Weights of a small transformer language model.
Size: 16 layers, width 160, 2 heads of 64 (1 for keys and values), MLP 640 SwiGLU, vocabulary 32000, 16.1M parameters.
Architecture: RMSNorm before each block, rotary positions, no biases in attention or MLP, untied embeddings.
Training: a variant of Muon for these matrices, 501M tokens, 7639 steps.
MLP neurons of a small language model. Each row is named by its layer, matrix (gate and up: input weights) and neuron, and shows model dimensions 32-127. Each number is 50 + 10 x the weight over its row's rms, rounded and kept within 0 to 99. A neuron's up and down rows have the sign that makes its largest values positive.
A block is one neuron, or neurons of one layer that tend to fire together. After each block is what it responds to, as a language model described it from the Wikipedia text at the highest values.

L3.gate36:55 55 55 38 33 53 57 47 54 52 39 61 62 44 45 50 52 60 47 39 47 59 63 42 41 52 49 30 39 65 46 43 43 57 48 58 43 40 64 47 48 65 43 38 56 50 41 43 51 38 45 26 65 44 46 49 35 66 65 42 43 31 45 53 63 54 50 51 62 54 50 44 66 38 34 57 67 65 50 50 24 52 39 47 48 52 38 58 61 70 50 52 51 68 34 43
L3.up36:62 51 68 61 68 42 43 46 42 42 59 53 42 56 52 53 39 62 61 65 65 48 54 31 48 41 33 54 55 45 53 50 64 46 52 42 41 61 64 49 50 58 37 55 42 45 56 49 45 40 77 43 59 55 56 27 57 41 36 22 45 86 41 52 41 49 46 55 58 47 32 68 48 55 44 42 42 62 49 61 71 45 61 65 50 50 43 54 51 49 50 54 58 36 58 54
L3.gate270:62 67 48 54 52 69 59 50 44 38 58 50 59 50 49 49 45 66 48 53 41 67 65 41 53 49 51 52 43 49 60 73 59 74 56 63 62 63 68 62 57 60 57 67 47 36 53 59 64 52 51 44 51 43 58 42 47 49 58 39 49 42 27 51 69 66 38 58 45 55 53 59 57 68 30 46 45 53 59 57 57 58 63 51 67 56 38 58 46 54 34 64 41 51 63 35
L3.up270:49 70 46 46 52 49 44 50 70 52 44 53 58 44 70 54 50 43 47 56 54 31 45 47 55 50 36 35 51 51 42 38 34 48 47 44 65 41 34 45 36 51 45 53 53 64 52 39 55 36 55 33 60 65 48 42 38 47 58 39 45 60 41 71 34 54 58 56 55 59 41 49 59 39 39 60 45 47 65 45 47 39 47 33 54 33 41 56 42 60 59 39 48 44 66 55
L3.gate322:64 51 46 35 68 42 36 49 65 45 43 35 51 58 51 52 69 46 56 37 58 55 35 54 46 65 47 33 53 51 36 38 37 49 27 38 55 73 47 58 38 42 47 40 52 41 42 39 46 44 47 34 74 50 39 34 50 42 46 54 53 40 43 59 63 46 61 59 52 53 50 61 63 47 47 41 41 64 38 71 56 60 45 40 46 46 40 50 60 46 41 42 54 56 58 54
L3.up322:33 58 57 43 65 50 45 57 56 41 49 33 49 66 43 59 65 59 30 43 56 50 44 59 46 62 36 61 40 48 53 50 45 46 41 31 60 53 53 45 42 46 74 52 51 40 63 53 49 53 50 48 58 51 66 58 73 51 52 64 47 30 64 50 64 44 59 48 59 65 45 54 63 34 46 52 50 48 49 59 73 50 53 31 51 45 27 63 35 32 48 37 63 38 45 54
L3.gate449:38 66 45 45 45 54 53 31 42 48 37 63 33 56 60 60 54 46 54 48 72 43 54 42 62 55 41 48 45 29 39 51 34 52 40 40 64 46 70 51 61 51 38 57 60 44 49 56 29 42 37 37 61 55 41 57 41 48 43 54 50 35 60 59 50 38 58 48 64 61 41 54 48 48 43 52 42 52 54 57 42 38 61 38 55 45 44 31 58 58 69 50 40 66 63 48
L3.up449:54 57 44 57 59 54 46 49 61 34 53 59 72 58 62 51 54 47 66 55 49 71 58 40 58 55 45 55 53 54 41 44 64 50 61 70 52 42 52 38 58 65 51 47 50 55 61 33 40 55 49 47 70 60 52 52 50 54 60 53 51 35 50 46 44 50 64 48 47 49 61 43 50 56 47 64 32 36 38 45 54 49 35 47 32 49 35 75 48 65 55 42 29 49 52 44
L3.gate510:64 55 48 43 39 58 41 48 59 54 65 56 38 29 41 58 45 42 44 30 29 71 57 49 40 50 56 52 67 47 50 41 47 48 45 38 57 49 70 67 55 60 71 51 46 48 50 65 38 42 47 49 53 60 43 42 42 53 49 51 58 32 35 50 38 53 55 48 52 59 61 52 65 49 36 56 59 64 51 49 42 57 42 63 56 60 47 51 40 58 53 39 51 59 44 67
L3.up510:45 43 65 58 67 56 57 57 45 63 58 31 59 33 55 58 53 67 45 70 57 53 42 54 46 61 49 36 36 57 39 55 40 54 58 54 39 55 70 38 67 56 31 48 43 47 49 49 43 60 51 49 36 53 43 49 49 51 57 61 44 71 49 40 49 27 49 33 42 54 65 35 40 38 38 48 44 48 48 39 59 32 55 50 44 50 50 48 46 38 49 55 45 52 64 48
L3.gate538:62 54 35 26 42 65 56 52 53 39 60 51 52 41 56 54 58 38 49 28 54 49 27 44 64 61 57 33 49 48 57 45 26 58 48 48 76 36 42 72 35 54 66 52 48 47 29 65 50 52 35 41 49 55 36 51 42 45 49 42 48 23 50 65 60 63 48 52 60 42 54 44 63 51 32 53 54 54 49 51 31 64 52 40 56 56 56 53 47 44 44 53 49 68 41 41
L3.up538:48 49 59 48 68 51 51 55 51 59 41 40 40 56 49 51 64 67 43 66 57 53 30 48 39 46 39 40 47 47 37 57 50 49 70 49 38 52 55 51 39 54 36 68 50 52 42 61 57 58 64 35 38 54 57 43 56 41 39 52 46 62 48 38 58 28 60 39 52 64 46 56 28 61 40 53 48 40 43 27 79 44 56 44 49 55 37 56 53 44 54 52 49 41 56 46
L3.gate596:57 49 57 50 61 49 57 55 56 29 50 52 34 41 49 63 43 55 36 58 50 38 48 56 43 63 43 62 56 29 44 64 45 40 53 52 51 57 63 47 47 48 43 54 51 48 38 46 55 48 51 64 56 48 45 32 35 55 55 40 47 49 47 52 37 61 33 62 48 34 62 36 69 47 47 47 43 45 62 38 58 67 66 74 61 35 58 39 41 62 63 60 53 31 47 60
L3.up596:38 46 35 49 58 45 63 61 53 46 72 52 40 46 56 56 46 41 48 51 66 65 40 47 45 52 50 35 49 55 66 51 60 61 48 61 57 40 52 63 55 58 37 57 65 45 46 49 40 49 22 32 83 51 46 48 54 62 56 49 64 61 45 46 63 53 55 52 53 50 58 34 57 45 39 59 51 59 48 45 46 45 38 56 52 37 45 66 53 44 40 44 37 66 45 61
L3.gate616:56 54 57 62 30 66 42 54 48 46 50 55 55 60 36 46 41 60 38 46 48 42 40 53 42 52 44 54 50 57 54 55 17 46 42 57 43 39 45 53 42 52 43 29 58 53 45 41 62 45 52 57 54 44 31 62 33 34 37 49 46 62 51 33 34 60 56 56 64 40 53 32 39 31 54 52 54 68 44 57 38 65 48 43 55 43 49 39 41 45 63 42 46 45 70 35
L3.up616:37 42 63 54 51 61 55 42 46 42 42 55 45 66 51 38 41 50 51 35 55 38 49 34 41 55 44 55 37 46 57 32 43 56 31 46 60 41 52 42 55 29 61 64 35 54 49 55 52 58 71 46 55 62 68 56 41 36 46 53 37 48 63 53 30 60 46 44 59 38 52 45 34 43 40 43 43 55 58 44 55 58 50 67 54 45 33 55 55 46 61 36 38 22 61 55
Description: The first word of a new sentence or parenthetical, mostly right after a period or open bracket, such as He, She, In, Under, At.

L10.gate554:48 40 54 66 43 46 65 40 46 63 71 41 32 57 43 22 46 45 65 57 55 48 58 61 32 43 58 50 58 29 48 42 45 46 56 48 49 50 54 36 51 44 38 40 37 48 65 46 52 36 51 51 65 51 40 58 41 68 36 55 42 38 48 52 55 53 32 63 51 58 39 67 64 52 50 53 52 55 40 50 44 56 52 41 42 37 53 39 37 58 49 39 73 36 61 53
L10.up554:51 54 50 50 64 52 44 37 50 47 55 47 58 44 51 37 58 70 51 39 44 58 36 49 55 76 65 41 56 47 43 78 38 48 53 38 62 73 56 43 52 49 36 37 54 50 44 60 51 60 41 52 50 38 43 47 46 48 43 60 46 48 63 66 49 64 54 59 52 57 42 64 52 52 58 51 58 55 62 55 55 41 54 47 46 41 44 64 37 59 39 49 51 48 44 80
Description: Tokens right before a person's full name: list dashes, table pipes, colons, commas, "by" (founded by, voiced by), role nouns such as wife, scientist.

L11.gate45:50 47 59 58 50 64 60 49 36 51 53 57 65 52 40 50 44 39 33 36 50 39 60 35 47 56 62 54 63 60 48 51 63 46 36 51 43 70 41 45 47 70 37 36 50 40 35 51 40 69 39 56 39 56 48 47 37 60 33 44 47 39 37 49 46 50 49 50 55 42 45 55 60 50 33 35 27 56 26 52 47 54 68 66 60 56 39 55 50 47 50 42 65 36 39 48
L11.up45:32 38 46 67 59 45 52 48 56 57 40 36 47 67 29 48 51 55 45 35 68 50 47 31 54 60 55 48 58 53 39 51 53 50 39 66 45 33 60 52 67 60 61 51 51 32 58 58 55 62 39 65 54 42 44 57 54 49 51 49 36 54 40 41 51 43 60 44 50 42 54 52 60 53 55 70 60 37 56 53 60 50 54 41 53 36 52 59 58 48 41 49 47 38 57 39
L11.gate80:55 49 47 65 56 41 45 51 31 36 64 53 49 39 49 46 51 36 63 57 58 61 29 62 41 43 50 59 51 52 51 50 71 61 47 50 52 40 42 37 52 61 46 63 52 58 42 30 48 55 48 51 60 40 43 54 54 58 39 49 42 44 43 57 39 40 67 62 52 61 73 55 63 44 50 41 49 44 36 41 41 51 58 55 72 76 48 63 50 29 71 36 31 48 55 51
L11.up80:65 56 52 61 44 53 67 46 68 56 48 60 37 37 63 56 38 40 51 49 40 52 34 58 60 42 48 30 56 60 29 49 46 60 43 45 54 45 44 73 62 44 47 52 59 49 37 43 41 46 40 45 47 70 55 59 54 40 38 49 44 53 65 66 53 50 39 44 72 66 47 49 67 52 62 41 51 55 53 60 56 48 52 52 58 53 57 46 58 66 42 41 40 67 48 47
L11.gate204:32 56 43 53 66 50 44 56 52 48 36 59 53 37 47 52 55 56 63 60 58 49 58 36 56 67 43 63 43 48 46 49 40 60 44 38 61 47 55 76 49 66 46 52 48 72 59 48 58 52 44 54 28 59 48 48 34 59 35 56 35 38 60 35 20 60 44 67 47 50 43 37 47 44 38 50 60 56 58 44 71 42 64 61 44 42 60 63 58 50 49 64 51 40 62 54
L11.up204:57 45 52 50 57 45 35 41 66 36 40 48 76 59 53 48 51 40 56 67 45 60 49 55 61 59 68 70 54 63 63 46 47 39 42 62 42 41 54 53 44 69 58 59 58 46 46 51 61 49 36 37 53 44 30 49 62 49 44 72 48 55 54 46 50 52 50 45 36 46 51 48 46 49 63 53 48 47 45 36 57 45 48 57 57 51 61 64 42 41 51 35 45 44 28 55
L11.gate329:44 48 37 45 60 54 58 57 35 62 43 55 40 52 31 37 62 59 42 50 67 65 58 82 31 59 46 47 35 42 74 49 40 51 41 59 52 51 61 52 58 53 66 42 57 40 52 36 68 41 29 58 44 51 28 46 37 58 48 53 32 40 47 56 71 67 49 51 36 59 43 45 59 54 57 59 58 49 52 53 38 44 63 54 67 72 63 49 58 66 48 68 67 50 57 52
L11.up329:33 37 41 55 53 22 50 43 38 54 46 53 45 35 41 57 63 48 33 46 60 31 56 52 51 48 50 38 48 45 71 34 46 56 39 63 36 61 57 50 38 48 45 49 60 52 47 32 54 44 45 58 48 63 31 47 38 46 57 56 35 48 58 48 47 52 40 59 67 73 67 47 69 53 50 43 53 51 42 33 49 44 46 56 44 47 49 28 51 46 45 46 54 37 58 48
L11.gate505:59 58 49 46 54 49 64 39 68 43 62 46 45 52 48 63 37 59 44 73 56 56 29 46 34 71 65 44 54 46 54 37 46 58 50 46 69 58 43 62 42 45 73 21 50 52 53 28 44 42 45 64 51 49 44 53 50 60 67 47 44 36 41 56 47 49 46 50 57 43 41 54 53 43 37 40 59 47 43 58 35 46 70 53 74 47 54 48 57 71 62 59 52 35 61 49
L11.up505:51 42 47 61 62 45 54 62 62 48 59 36 61 59 49 47 63 37 66 56 39 52 68 65 51 58 46 61 50 57 37 60 52 61 42 57 47 49 54 67 45 68 63 62 50 50 57 58 35 60 28 57 59 59 42 56 55 53 52 53 49 57 40 51 36 54 53 37 53 61 51 56 49 69 47 48 63 48 49 56 50 60 59 54 55 43 53 58 31 51 37 61 62 50 42 29
L11.gate568:54 68 41 65 61 49 35 35 35 40 57 41 33 50 42 69 53 47 60 53 46 69 49 49 66 56 63 66 48 61 49 54 44 64 50 53 60 50 58 66 42 54 43 56 49 40 49 48 46 52 62 49 37 57 50 41 50 55 61 49 33 54 48 59 25 65 37 51 44 34 61 64 58 44 48 52 50 49 66 39 48 47 52 19 41 51 39 48 51 47 38 40 48 55 68 38
L11.up568:41 38 55 47 46 44 49 57 53 49 51 48 63 44 60 54 47 54 53 51 50 59 38 41 41 47 44 46 51 33 50 59 64 61 47 56 39 59 38 48 52 48 45 49 42 43 47 46 43 49 37 54 50 47 37 54 37 71 37 73 69 51 55 54 47 55 54 60 48 54 35 43 39 55 38 50 60 60 43 41 40 46 35 52 59 66 57 50 40 45 44 67 42 57 37 65
L11.gate613:56 42 42 35 63 50 52 51 61 51 71 61 65 50 74 61 42 36 47 52 56 47 53 58 51 71 63 38 50 51 46 61 64 66 55 64 42 59 62 34 50 44 38 71 65 44 49 63 67 54 36 45 37 42 42 43 52 62 46 46 48 48 38 38 40 51 49 63 58 35 20 32 35 48 40 62 49 51 37 44 52 59 51 57 62 54 41 45 38 46 51 52 53 55 58 43
L11.up613:47 65 49 45 52 52 30 59 55 59 65 53 60 61 39 43 57 37 39 52 63 37 35 51 60 60 58 63 39 46 38 51 34 47 65 51 44 32 65 68 43 49 40 54 33 50 46 63 54 66 43 62 44 37 68 46 76 53 50 42 51 37 41 37 62 47 53 51 59 70 63 53 55 57 43 39 35 40 54 42 52 60 48 40 68 68 44 61 64 39 48 44 60 41 38 55
L11.gate620:53 38 58 55 63 51 52 34 54 46 47 65 56 36 47 82 63 49 50 47 61 28 50 44 51 57 33 61 59 50 49 63 50 55 49 67 47 44 63 54 46 60 46 26 71 61 35 47 54 45 29 40 46 48 52 52 54 50 56 68 59 38 40 55 46 68 42 37 60 37 40 48 60 40 53 48 67 38 61 51 40 41 41 46 73 46 47 50 59 62 35 46 51 49 60 38
L11.up620:50 71 49 63 50 66 66 54 55 51 61 53 41 51 43 51 46 40 66 50 43 42 54 51 41 76 52 34 50 48 54 61 48 51 63 49 52 58 65 53 60 42 42 35 41 42 48 64 62 51 49 53 46 55 37 51 43 51 69 58 38 50 47 66 54 53 51 51 52 45 47 43 60 41 35 71 54 63 63 49 63 51 51 39 53 57 61 35 27 53 32 40 71 54 42 37
Description: Determiners and prepositions that begin a noun or time phrase, mostly the or his after a preposition, and sentence-initial From before years: over the years, From 1962, against their uncle.

L11.gate173:38 44 46 47 45 57 51 41 58 46 61 49 47 41 37 65 65 51 42 47 74 53 45 44 34 70 59 57 53 46 42 49 72 57 62 54 42 57 54 42 42 65 46 47 51 36 49 64 42 54 44 52 72 52 36 51 53 50 57 62 53 59 48 44 48 60 53 54 47 38 40 45 57 34 45 23 59 76 56 73 39 57 60 40 47 36 54 56 54 26 51 46 49 49 39 62
L11.up173:30 33 36 51 52 59 57 64 58 60 70 47 68 60 35 58 37 53 58 39 60 52 64 33 43 58 62 48 45 44 31 54 56 42 66 57 30 61 40 50 37 61 50 52 38 66 38 61 48 55 71 54 56 26 42 53 43 66 48 45 57 51 54 58 47 62 56 56 43 51 55 69 61 47 45 49 56 45 63 52 38 43 47 62 62 51 44 65 37 64 54 52 43 39 41 55
L11.gate246:50 41 39 63 40 44 42 50 43 41 65 33 39 45 35 48 41 52 60 66 57 58 42 33 32 43 59 56 37 54 42 61 38 43 53 48 42 58 38 51 39 37 44 52 42 40 39 57 52 68 46 63 49 39 58 42 46 47 31 59 66 43 38 32 38 23 34 69 43 58 45 66 48 49 47 52 52 39 39 56 38 50 49 53 41 50 40 40 52 41 51 54 39 45 45 48
L11.up246:65 25 41 60 40 63 45 42 42 49 57 42 31 48 45 48 40 58 47 59 51 60 57 39 45 51 51 55 52 35 36 71 50 51 51 34 36 50 65 46 45 71 38 46 51 43 35 34 45 54 31 47 43 50 52 39 49 54 36 60 55 61 43 48 43 49 50 60 39 67 34 74 43 38 50 41 58 44 55 49 39 46 53 42 46 48 60 51 40 43 36 54 50 41 56 59
L11.gate302:39 69 53 74 50 45 45 37 48 55 64 44 53 54 57 42 45 57 67 53 46 46 50 53 54 58 44 50 62 60 66 31 54 55 48 48 36 56 64 44 55 49 32 51 53 48 51 28 47 52 38 54 35 31 56 46 49 70 55 61 58 49 43 52 60 55 50 64 49 48 72 41 59 51 42 62 54 47 40 48 53 65 30 55 62 49 67 55 49 30 63 24 57 50 41 50
L11.up302:63 54 54 50 55 47 48 51 55 51 56 56 51 42 62 66 60 54 51 60 62 54 48 52 43 63 47 65 48 69 69 52 57 28 69 46 61 52 46 72 38 50 49 53 37 72 44 24 46 50 54 63 38 49 59 40 56 48 48 56 41 51 38 35 40 42 25 60 53 65 71 38 39 40 53 45 38 56 53 49 47 53 32 67 71 49 62 56 56 51 53 59 47 45 48 56
L11.gate324:44 42 55 76 59 57 51 40 28 40 57 47 44 49 64 62 60 46 32 45 55 58 30 52 44 61 41 54 66 63 48 52 39 35 51 50 51 56 57 47 52 54 35 43 45 48 39 60 59 61 52 49 60 43 54 54 65 48 37 66 55 29 48 53 48 37 56 44 43 49 45 52 55 46 34 59 50 64 48 63 31 55 54 45 37 46 41 54 59 52 54 44 43 43 38 73
L11.up324:37 46 42 51 52 51 40 70 34 47 44 48 60 56 46 54 39 58 20 43 64 27 55 75 41 54 57 31 46 44 47 48 43 60 48 48 41 33 62 52 39 34 51 35 45 58 29 46 38 54 43 45 53 58 33 61 44 42 48 68 58 47 63 54 40 44 49 54 56 43 45 68 50 39 39 55 50 28 30 57 53 56 53 64 37 42 39 35 56 48 58 48 55 47 43 45
L11.gate334:58 54 51 73 59 44 58 41 34 49 58 45 40 23 43 55 33 65 48 49 50 68 45 29 44 50 66 54 53 51 52 43 58 66 61 63 26 57 53 59 48 66 36 57 59 32 47 39 49 53 52 54 43 40 33 34 43 48 34 71 51 41 54 36 41 66 50 55 59 56 55 71 45 57 37 47 58 49 46 50 54 56 70 42 33 52 64 58 40 39 54 50 66 54 42 62
L11.up334:64 54 43 44 42 42 48 38 33 39 47 55 45 39 56 53 63 55 53 44 59 55 49 64 38 47 53 36 49 56 44 46 55 39 50 55 71 41 59 54 58 26 34 44 31 49 55 58 64 52 63 29 41 55 52 47 45 46 45 55 52 58 40 44 66 57 43 57 62 53 41 49 52 64 46 70 62 59 52 46 47 54 41 52 67 33 41 65 55 76 45 35 70 49 51 63
L11.gate553:55 47 50 68 56 56 45 33 47 55 41 35 38 37 60 59 45 51 53 52 61 50 43 64 47 50 57 39 39 30 29 42 46 53 52 42 41 43 55 31 44 41 23 36 51 54 60 52 67 35 54 37 34 48 51 47 45 63 55 63 43 51 50 58 37 41 37 53 52 65 37 38 67 35 36 57 55 62 50 45 49 61 43 46 50 41 49 47 56 47 56 27 42 39 57 77
L11.up553:26 64 44 42 64 29 50 55 37 33 55 56 48 45 60 59 45 41 60 71 52 45 60 36 40 52 55 46 47 51 57 54 42 58 70 32 55 59 34 66 58 50 19 33 51 53 49 49 55 74 48 38 42 40 57 44 50 51 50 48 59 48 44 50 63 40 44 43 51 59 56 62 53 53 46 46 50 66 47 44 38 50 51 51 42 48 34 58 50 46 57 56 48 38 46 24
L11.gate558:51 54 49 68 66 53 38 49 35 38 54 40 52 47 40 28 55 39 31 49 50 54 48 49 60 51 55 54 51 45 48 51 52 64 46 64 57 37 58 40 59 50 38 56 52 44 37 48 55 34 65 45 40 47 44 55 46 61 65 59 52 51 52 53 46 51 40 47 37 53 59 89 41 48 36 53 49 37 51 64 55 55 52 57 53 43 36 46 58 52 39 42 52 63 61 60
L11.up558:49 51 52 59 48 67 51 52 49 48 49 36 60 46 52 44 44 29 62 61 46 66 41 58 53 35 62 60 44 55 37 40 54 59 46 72 62 43 40 44 43 44 50 65 65 49 38 48 51 30 42 47 60 42 27 42 56 50 29 49 52 44 55 43 72 53 48 43 52 39 41 65 45 52 47 59 52 35 58 35 34 66 31 42 56 53 22 55 33 42 65 54 60 60 52 50
L11.gate567:47 51 46 74 46 59 41 44 56 49 59 43 41 36 52 60 30 50 60 57 51 64 60 58 39 69 50 59 62 54 54 53 66 48 56 40 42 55 56 40 50 47 40 40 56 65 46 52 61 39 54 56 60 50 45 44 49 53 71 47 50 58 56 60 55 60 32 44 44 42 30 63 50 65 52 62 77 61 36 44 48 64 55 54 50 46 59 58 67 46 51 46 50 42 40 60
L11.up567:49 54 54 42 50 49 49 42 56 51 59 60 65 56 56 64 28 32 70 55 54 54 32 44 46 49 50 53 50 34 65 46 73 40 56 40 52 52 49 58 49 51 61 50 47 57 52 57 55 67 59 63 37 59 43 42 55 61 38 43 65 47 56 63 54 52 68 40 70 44 30 65 52 46 57 53 59 37 63 70 45 43 48 50 49 40 38 74 47 42 50 58 30 48 46 48
Description: Tokens right before or inside a person's name: initial or title periods (A. W., Capt.), list dashes and table pipes, and "of" between a critic and a publication.

L3.gate14:52 38 50 45 40 39 54 34 54 45 64 32 49 51 50 56 39 42 65 51 38 55 58 50 48 44 44 54 63 43 61 48 63 47 34 45 41 58 54 44 46 46 63 59 59 56 45 31 64 63 60 69 50 41 42 46 64 46 31 46 54 51 42 59 37 44 40 60 41 40 39 64 40 65 50 57 56 44 59 51 60 55 67 53 63 62 59 50 51 39 30 40 58 28 41 42
L3.up14:40 58 39 54 50 67 34 39 64 56 49 62 49 45 53 64 55 67 40 41 66 50 40 41 43 46 56 44 53 64 66 51 36 50 45 44 38 48 67 32 56 56 39 47 49 47 42 43 55 54 37 39 58 53 55 58 53 47 51 58 47 52 44 41 52 47 41 57 57 49 77 53 63 34 47 47 40 39 54 41 62 67 59 49 62 67 25 38 56 50 67 64 65 31 34 66
L3.gate275:39 46 53 44 59 46 32 64 46 46 53 54 33 68 39 59 42 56 27 53 65 60 44 45 34 62 68 65 68 44 43 50 49 41 46 33 65 44 47 46 42 62 53 56 56 47 44 62 53 55 63 40 38 51 43 53 51 46 43 65 27 54 44 47 34 56 56 43 55 50 50 54 49 61 53 45 51 58 54 53 56 44 40 46 40 49 53 50 52 48 50 35 48 50 44 72
L3.up275:47 46 52 67 41 56 51 22 32 49 44 44 60 46 46 58 62 51 45 48 47 59 62 47 42 41 41 62 53 48 41 49 48 46 51 38 51 58 36 21 46 54 41 52 62 44 52 36 58 58 66 56 45 63 49 69 65 55 44 64 30 39 41 41 47 51 29 40 57 54 49 42 43 48 46 50 61 64 34 62 41 43 59 67 68 39 43 51 64 50 60 33 37 38 44 58
L3.gate296:47 64 30 63 50 33 47 58 55 42 48 46 32 55 44 62 58 62 53 51 28 51 44 62 45 33 42 61 60 52 53 57 47 63 66 44 45 42 48 48 34 31 58 60 37 40 60 52 61 41 55 47 62 56 54 46 43 41 49 65 50 65 52 44 49 52 44 52 49 62 65 45 40 54 73 68 44 49 41 44 55 58 52 45 61 42 30 45 51 49 56 50 47 35 41 52
L3.up296:44 54 42 43 59 39 48 37 55 39 36 71 42 45 56 64 52 35 65 50 50 47 59 47 43 46 44 53 65 52 39 44 48 52 67 37 57 57 61 48 34 45 49 59 53 36 55 54 61 54 49 39 38 49 46 60 45 59 62 65 53 74 52 60 46 46 61 48 42 38 50 63 45 52 52 50 42 70 40 51 42 46 53 50 50 34 49 54 44 48 51 52 35 36 53 58
L3.gate370:67 40 57 59 41 58 51 63 63 39 48 54 51 50 41 55 41 53 47 50 59 60 45 44 50 59 50 36 50 39 62 70 53 37 48 39 36 32 51 64 35 56 64 58 38 48 40 60 49 50 71 52 43 19 39 45 49 49 38 62 48 58 42 45 72 60 49 50 51 25 65 57 53 50 25 63 70 56 54 43 36 45 49 42 42 48 47 42 30 45 32 52 69 46 51 53
L3.up370:45 42 49 70 43 47 48 42 45 34 47 46 47 59 55 60 38 39 59 66 46 53 43 39 60 40 35 39 68 45 39 49 58 63 58 37 31 36 43 59 50 54 54 42 62 39 50 50 55 56 50 53 50 42 52 48 54 57 52 46 45 51 67 60 64 63 36 39 42 49 59 40 32 56 60 50 59 50 68 23 48 54 47 48 50 54 52 54 48 41 39 52 57 51 56 43
L3.gate405:50 49 68 48 51 43 65 47 61 43 46 53 33 40 49 78 35 41 38 50 30 48 31 33 63 59 37 59 32 50 40 57 49 51 52 64 36 64 35 48 52 61 58 52 45 47 56 58 45 44 54 49 50 34 48 54 45 43 24 72 48 43 62 47 47 47 34 55 67 52 59 54 64 59 42 52 63 36 49 51 69 58 48 56 65 66 57 43 48 56 51 51 51 42 35 57
L3.up405:53 46 56 50 63 36 56 45 43 59 54 40 42 39 39 75 67 57 48 40 45 39 49 54 47 33 40 54 43 60 39 50 51 58 44 35 40 67 46 49 50 48 46 45 45 34 76 39 68 37 40 63 62 64 36 52 41 47 41 57 52 43 51 52 48 47 43 61 48 49 65 44 45 50 55 49 42 47 42 69 46 55 61 66 48 48 50 32 37 62 43 66 58 56 51 61
L3.gate422:64 55 56 46 51 46 35 49 54 42 53 47 57 59 46 55 59 43 48 61 42 41 50 56 44 38 47 52 58 55 53 52 62 49 45 60 50 41 68 50 53 53 68 52 55 33 38 42 36 34 52 37 55 61 67 48 36 48 33 63 35 29 32 46 46 58 43 40 54 45 53 33 46 64 41 47 41 54 56 60 37 57 47 49 47 42 61 60 34 45 45 72 47 43 37 55
L3.up422:53 42 46 39 47 50 59 41 56 45 40 43 44 82 47 63 28 45 55 49 58 50 40 40 64 63 38 43 52 43 47 38 61 37 48 42 48 47 54 63 48 57 29 44 67 40 48 38 65 48 64 58 59 52 47 53 43 43 39 52 52 67 44 55 61 42 37 52 61 37 46 73 47 66 50 51 55 53 35 62 56 51 53 57 47 53 49 36 59 50 61 45 63 48 43 35
L3.gate572:48 55 52 29 52 46 55 52 65 60 54 44 42 50 37 42 61 61 58 56 59 45 41 74 54 57 41 49 49 57 84 45 34 61 41 78 56 63 52 40 42 63 50 63 35 44 44 56 59 53 27 57 41 43 60 60 44 57 55 60 64 50 51 42 55 47 36 37 52 65 48 51 56 54 42 44 38 63 63 53 40 49 60 42 63 58 46 37 55 39 59 52 51 47 28 32
L3.up572:68 61 56 59 61 37 50 38 37 50 47 48 34 61 38 66 57 53 58 57 34 46 48 41 46 54 35 65 61 39 54 45 51 57 40 61 34 55 48 33 46 56 50 73 41 57 60 49 54 55 63 53 47 57 47 61 37 32 29 44 56 40 55 40 38 51 47 39 27 59 48 64 44 48 78 67 46 64 53 42 53 63 51 46 62 50 53 52 56 51 54 57 48 51 47 42
L3.gate585:40 59 64 53 67 40 24 55 51 48 38 49 26 67 50 66 44 64 26 30 53 53 49 60 52 61 34 46 51 36 44 49 25 51 53 27 53 49 49 51 39 55 53 43 51 54 48 50 43 34 51 39 54 46 51 60 56 37 48 58 46 53 54 53 33 50 43 39 55 51 78 58 55 56 25 32 42 61 42 56 42 58 59 56 56 38 52 36 56 49 51 51 45 49 51 51
L3.up585:42 61 47 48 42 33 62 37 44 39 28 36 34 54 55 47 39 35 48 48 39 56 43 53 44 52 41 61 56 32 40 57 46 50 57 33 46 59 43 46 54 31 59 48 52 38 38 46 53 52 46 63 36 61 64 55 50 51 42 83 62 51 61 50 49 38 36 58 62 72 41 55 44 51 59 59 54 40 51 63 48 61 63 58 41 47 37 35 53 50 60 59 44 52 53 57
Description: Periods right after an abbreviation or initial, mostly the dot in U.S., and also Mr., St., No., middle initials (Roger L.) and genus initials (B. iridescens); occasionally mid-word pieces of names in sports tables.

L10.gate618:49 58 54 63 42 42 40 60 43 50 53 54 57 44 40 40 63 64 37 52 58 51 47 35 39 51 54 56 66 57 33 40 28 53 54 46 49 45 54 42 52 71 43 61 47 47 57 41 64 52 53 41 41 46 58 37 41 57 60 57 49 47 31 58 47 51 31 50 58 54 44 68 40 54 62 48 48 46 51 47 36 60 63 47 57 64 31 51 51 59 49 42 55 41 67 46
L10.up618:49 58 59 60 43 48 38 51 67 41 60 45 28 40 39 36 47 35 54 52 47 51 34 44 39 44 44 25 75 36 47 40 48 50 66 43 39 55 44 55 65 50 66 45 55 35 74 33 46 58 50 38 59 53 52 56 39 57 59 36 37 50 54 60 51 60 49 22 54 58 40 49 45 51 63 49 46 54 48 48 38 39 43 54 66 33 45 58 41 68 66 59 53 41 48 59
Description: The preposition in and the word right after it (the, other, early) in phrases naming a place, time or work, as in "In the Prologue", "in southern France".